From a checkpoint of a small transformer trained on Wikipedia: 7.47M parameters.
MLP neurons of a small language model. Each row is named by its layer, matrix (up: input weights) and neuron, and shows model dimensions 112-239. Each number is 500 + 50 x the weight over its row's rms, rounded and kept within 0 to 999. Numbers have three digits each.
After each neuron's rows, "fires on" lists the tokens most often at its 100 highest values on Wikipedia text that the model never trained on.

L4.up874:471548476457512589485500486613457525508504483488526519552606490492568590476485497551465503501465549495521376489414499481570566472518503472371534431532503593493514570621468455464508566488488533508487500464445533470363476650545548471460576414566527581483550546445529515561577569512488539482582521459484565528500539508483496509537435495452451496490473558612441525532546501477548506465479
fires on: "an", "en", "al", "ach", "on", "ose"

L6.up476:458436417448470510523500435513494553516500587510383583508505510549480551463486573483446505483442506527540501530496509495501507428533456527440429513464476523533512529572406478555549483529507453494518457500521489448459460454512525389468502558426289485577513511441537478480506430510558478475527630594397520450478500453581548461505531405426493521482582457541451483480555466579547513505420
fires on: "i", "le", "c", " C", "ic", "as"

L6.up185:429441476494472521533614451512580575531582453551534510470509485515408449533485503469514495519513448459540539463522455524430516490502534479398635560513498544466530477577442557502416558438545446473520522489522486506443532509489583439488477423453550571457445504384479529529509530492451464531534490537569439442604514477457570549518497518503467477407458560538517403564480467533572493505554
fires on: "ing", "am", "re", "r", "om", "le"

L4.up361:508569547565435509511524570515440399533549489492509513415529487397430508439516486469593493452467564386507490412564531373543498562512550523592492405435488518479506504491512515487539620491502471512508496573516483657515413471382505535510565564472525527428517483519465421526447530478515521527598519479537474397553500520548475560545544535469494419487527502481495482505529510461416521494513
fires on: "ap", "x", " |", "ct", "in"

L4.up845:416613442564518520393490476464501517557494407516363466530465579470490525524500581501525451495539501509460560526497518576440538463481439446562481539474572521498551513458520516480562475454511489492528562474542453465511475551487589590443471495409505473539458540546458401444545457507523510557534556499456588514438518529733539557453559536520410556521473477625536506411473516526514458446421
fires on: "id", "b", "ro", "rib", "ic", "al"

L4.up445:447525523446482602485553437488498528536547458556473476461493505506490576479528555501552530561546592495494503451527544450499549489555500434589488487563493576489562571487512450552592486465437502521455575510516490469461540412542497576510551507504500441506606474531596506507552579512478551519454463525507487483486486442497404656543326521536502484535420559531486570592486530525425457532488
fires on: "5", "4", "3", "1", "6", "0"

L4.up676:449491484460446550494473519479499504596498462506517486474512467591408553455511438434530523501510473473435484499457536487423507555505438635533451588526521527507499502460560532506453588586462491468497486460492521473582443564549500425561427552557560519443457471615604462583488446464530542506503453391484446483376508519513516504468501432535400491520457445589572485574476434478457412458453
fires on: "i", "os", "ov", "at", "a", ":"

L6.up933:475511503432525473396451476426417556489538482551540485444497525519485550536542454443607446483510515462435449609508484507517409484460464536535526387517483512552507545586530493423537451470536470553497562431529592523471521525531459533444485663484451449484455456478458502548545632391508534445503499523524551464467477459507532486545515467562451492513509482539526444523449432454547515547439
fires on: " |", " ", " C", " A", "or", "ic"

L6.up16:538575553450498520523513518425553413392534560523496514392551509677460576491500532541517494535545547466542435491527444506433541578530452633441534495573472580563546570500547533482563532487556537564452520513469464532464480473508468551463446510471527486468583464376477515509404504498462437522535479533500562489575445429538519454547524500608653507509474444396529579458464538375470429462512
fires on: "th", "b", "n", " f", " S"

L4.up844:466522484581348537505494594507468528511416557308476645567529530481496487471393492577454508588498452549465515506439582474540528489470513503503521501602533524549434449548439466412543596468555535490499564454473557493478533498463499504518438462603487593531602573523561536575480570524539525530514516493532536361524562466501463507504517479504532504515401548543492526455483499486568451445478
fires on: ".\n\n", " the", "."

L6.up997:569493502459545537476470474484570490421526510429527581481457439454607459418544461543480513515458467426546514582509557477586537460508596424454564428467589531516468482514516461530570537532467530455443496527439498534527603464390461506552572575604507448552465536441494450508486516497525549493523414582495450624481379466443380500467465488431472522433533515454459453473505508505545575500600
fires on: "at", " one", "y", "ill", "ad", "ow"

L4.up288:515494496488551468323429547492551548550483534527526554481556463586574477482519527487510641494506507594591466532511498440495514555484444533536451513502529497488551554423457534536494620540450471430451631519509443529448439514476593522386448538503523452449487404528433558533503454577526506469517533444535495523416502504477480533484476509579465516587514481569440543527379428466468559436476
fires on: "d", "os", ":", "ed", "ing", "s"

L6.up393:422485479441504550456481518466494582473486487482549501472552528627537532444490547464589445469654519440511599562462566504427528506479557476482552464442543437506487543493481561487478498464443531524575489458567499438487431570561447467576510592506457507435527496524573439571473543533474481459505557515456549511486560426481525498571577553589468483463542446513525479477492555457534473573556
fires on: " ", " |", " of", "T", "6", "ity"

L6.up579:469501552549553542397513525555494476548511527531515550456562513464459401527444496550522427502534554471540544568541489488518590505482433479568453557545498534521558343469475512521545505519509419536466501566418393457485520508525456595490464430490510500438565549487516503451443533464467453537500464502482508517456484481560556470510459538544442602580527539550502581502550406559558383537489
fires on: "ol", "rib", "u", "ac", "al", "stit"

L4.up455:631563478373473489617587527418500466507499450505455495481432505435542449471458551411405506516433516562539513457520546434491490579491525522499502498504632540471497505500535451459483522518454533496509594497493553565426454454473523433482555448510534522463459484544505440491580468492378586515471528510438514470517519487502512461453423551546587523401432524505457439497484427509433462437545
fires on: "y", "ear", "ur", "h", "3", "er"

L6.up81:525504550448526527534533518487498562400458419434476541493496474535463342464492443522492501492424464530476493541508493518612436357355520465618481399492506540564484507551477457537432476498539571509539463487520508486412581519555530474514535486475434498503477439508485477614555533464505516513595474557518490455563519469413388502555520476502525568532511573497521475359508559475582564460506
fires on: "ar", "end", "g", "it", "her", "e"

L6.up498:504492527400502518541486467443482528463439569500539505554511476629471561409563502528540567491478520549497500568528530549505417527504460436563479667467537571529478524488397475490514511504395556456540465545564456592497429451484545536485425560463484442494537467443440460534416520445581463491553461479490396500560431543544491442533493447501564599488496524480468482542463500471416467537507
fires on: " s", "ab", "u", "-", "ar", "s"

L6.up141:471406452432395482403533526502528526572480415465515484493508506528486517455514536499531533520526506442500490528505429395436501497460429472463465602483479490488506511449490527492528440578536487534497566465471602588454612413461464472501553603498542513469534489515524540475534519520490507441508556515447499474466462510507490582541461453466645343431521492503500538544475517512463524524405
fires on: " ", "ase", "5", "1"

L4.up706:473520457389421497437601516541513488475496505509420483535556527450516524586453556523488530534436485570469557528461553442578533558526533417493496487484529460519468586513556589520551410457511515464467450530515490589443557488403449524571508479519407573532525462472528448531537485563574412387443501526442570480434460518581582534478550519467497534556512503436561525557586463431472489569550
fires on: "t", "est", "ion", "our", "od", "th"

L6.up263:432471528570455485537493494535515401547480510468483448524496575484456507539475537566470432573528524480512567509567515523533449545569435432572549464562487568559582468514503498619500550434485476486423567507464617484454504474554548468565476460457460533414563545494519493514487497409507539506665448479477402468576571433396533407486621555566529394501519535574497491549480497481517518450440
fires on: "ru", "ir", "r", "in", "ric", "re"

L4.up247:484502489544505364468571536493488504458504426462525523535542558568553504635521567557521509557388445582516437509554561469509495517470502495516450528543464497425552530420485492507520420555489525447496497527524506503408468525493399454538516508499528612630513461555574411521561507482551537581441492536482592557474511434490486431578531541518487566472506523563544534571495452476476501416489
fires on: "od", ".", "our", "her", " Part", "al"

L4.up588:509502506515485422500489470521509457511495568483512464382546585548518458432473465430547462550435520537572385529530494474529460494422535589501370522382484499450490560533451429569545466550523576538406523455502417504512497528517537571485507489562440582480577425552422478540554433436548534521452528476561541437470502490392440547514476488416545501533504490481499550373547518514506455468528
fires on: "all", "e", "ar", "ide", "a", "an"

L6.up921:441513535488422566584628643541483535520533634433538533477461482459521510473515393497486487423537497568526568557509533466509559577508514477529609482536494521535466467558513509465512547523482531513523598561545459476558508481563543547381380544558379523505477536576614488583354472531575527501488476490472498513579569526469487550504461489454482468509460484511412567483359514534481517528597
fires on: ".\n\n", "\n\n"

L4.up857:480579579539479563548493486506545463598396488518551558501442508601514538420498440557479538533401468471550468487491431559456476478532430512453495469477475439494481430462494543419456460535478536491433512515448490499511500494536502518534610510491554526473407355562565498537469467538517511486516523475426469482413574559499446444423374525554479455572500517508413508462484431568516434521505
fires on: " ", "p", "|---|---", "ing", "er"

L6.up314:555478542504496470519468460471523580478508489404543524505521387508544475548488498462426567494502553488462512522521486472473549457523478530650493510595592418472534492489487585436520572387530529458501470413434430630577544435468541449504439506489583511469535516608492503556530521506425557433546552440509482469575464469438475565522514458460461509547463471441427461559521481490467421477435
fires on: "and", " en", "ate", "ast", "ist", "ip"

L4.up373:504505484473537539449513522554490579579398424521541524520465466393421537411450504459542465539516471522540499497537488422470429483512480552476478454465532555513450496565502434526509492543483450384477522490483501501543484476518506581536539413499516502504479406488479562427580493535476508520498628481504471491536542603519490595448580379437559503462437494477442532501459616523485461483420
fires on: "w", "u", "ide", " pre", "re", "ome"

L6.up943:517499395446471530609452463470581520461544495432478481483602542434428610586554525560519559558458490532471501424559459578501458532527490510518482608492497364462423442505557475477381465534517435503487553502463460467501495486571580554522475456563462565508482527461407474662541411552587437535504511425516449566494536518456490518488531504451565506538503464463585516525512455427535559579459
fires on: "al", "in", "cess", "or", "it"

L4.up652:527500479488528502536478522427527558440494487490522446400519438526586486439529451477452476500471479605519490588450483511514496453647558604424561416568545513521442497559513506462427457475471457440530481442452439613455525541483573499496482432476471552484459456486559526495622461484582515483524548503459470480581403564517456546456532565531449447463590533531476527484488471475489503465448
fires on: "th", "ic", "ical", "b", "ational", "ural"

L6.up904:559438476524578491517516439450508497455436445510466528470493432603466506528527464487498449522465448451560467469460480494523461479473517501495479523509580451517504517515496539483489475483376474505462471458495407482463560542518357560538431547406509490517506543529480464610551443526496519449451538511508500486466534528424537470510585376548451547525557360495557536594533495515493621539482
fires on: "f", " part", "l", "oin", " l", "ure"

L4.up404:517523496478621489445476532545481529509528443550496480593534542447519446450503568484578692516451532521470457456494444501526539559493438507440553448491490497501457504506516500508459462496498503518493495505570477502547529592539481538513516487561558480537511469407439504645545468536465465504458479452494508506566502564396492534554484531476507506416509531503462485474526441507575560483456
fires on: "fer", "ol", "it", "al", "le", "ent"

L4.up890:491414490500512441566527446570494411487474415515482511475423445569490471515604482426454457559531397521471516410512499525504466455519510473588486512440621502478482510467559520541548528481417365478499478408462502570538447412571485600462396499411486529509632516460521481519400537653534574457556551522592589484498489580528554459497505569510469449479508486477505573446493475461549505476556
fires on: "on", "l", "f", "id", "{"

L6.up623:504561507526445522479561536446570489564508572423539499490433522432542410494488442500466567439466421518503413442489438447468468400523533580470360490530506386518567468565549501521458570558528542461428503565545578499434503555558541476489439472476492425468455529484489461584516581508539472502485467540535504451481403496538556503439501479460584428555546508513510474478452557492516500495572
fires on: "ed", "u", "k", "h"

L6.up654:445505487446542491333567498512438464555357499488461578530461545407446517403524533442476464449566517527476412497438543487556473537420492467440509466563520458504494499508486446569474540580495466396464419443519481540454463401490539430541490520483354584511480550591557504486513469512458544510466568563463544573472461610490561525556536503571521527555495547510505438553537398433485519483530
fires on: "c", "ir", "i", "oin", "r", "ur"

L6.up800:540550471511522493547544483559592550455534501513539473508605437410475469403533519507485552463319496517541546485588540434499525572517437467548528457460523545438414529562565455533514540447419531442537544596435520481518560460513537465469466570516521479568439493529488580578577456529482568443436439501551461475486438583515519490512530472558529536568528473428491567408507477481478542487503
fires on: "ile", "y", "ad", "h", "et", "ough"

L4.up349:563475463485492462472606571526465464474409516438484422459611569515501537474462559482539543558499524483494499504516538444512456493445366529557572558440601511496452485455413560521453440536519537441492551461533574459546504533476565516454485525533398436442473564509585477465544481507486467542458499408537487470475521462526547521442505598443486447526497576446496479449576512415495483470538
fires on: " fl", " g", " man", " is"

L6.up95:468545479467360527518475540489485440611581450467571553545544527512509556628514529519489478509498378436507536506490427486538523536532398444459472489490559622455513424512434513538445396440527463469447517556505459467540460480549393482572574478493527552541527421498556474523464532514536432546472503431495605510469536540509472493498452501450444486527590519643504484480436595436454471504427
fires on: "at", "og", "in", "on", ".", "a"

L4.up807:561458520446485504529532545443436577527442401511547459470453411508465500477509496446410419543488462519489510435490463543522575443465550502476552491492636510521486550473499534442489462541471495459445559512526468482463467586449497518425443383614513589563481526481529537469435541470511434490579453605528472426496532622392491493484472609474543539472518523503523494496522490520499473400537
fires on: "c", "h", "er", "ar", "ed", "r"

L4.up879:534659546493427500451523506475449544518567460438546480504544456503533521463525521462506482493597516493568500540501530533497474558546549612554524485473504566495589430531441590464497459424418485491528517478490435479594492465426401526466461509579459520481489469475560431456559462454478477517506545474494529501547475479564468410473506486482545554501495449465523510414512515422539529544528
fires on: "ep", "nd", "n", "d", "p", "b"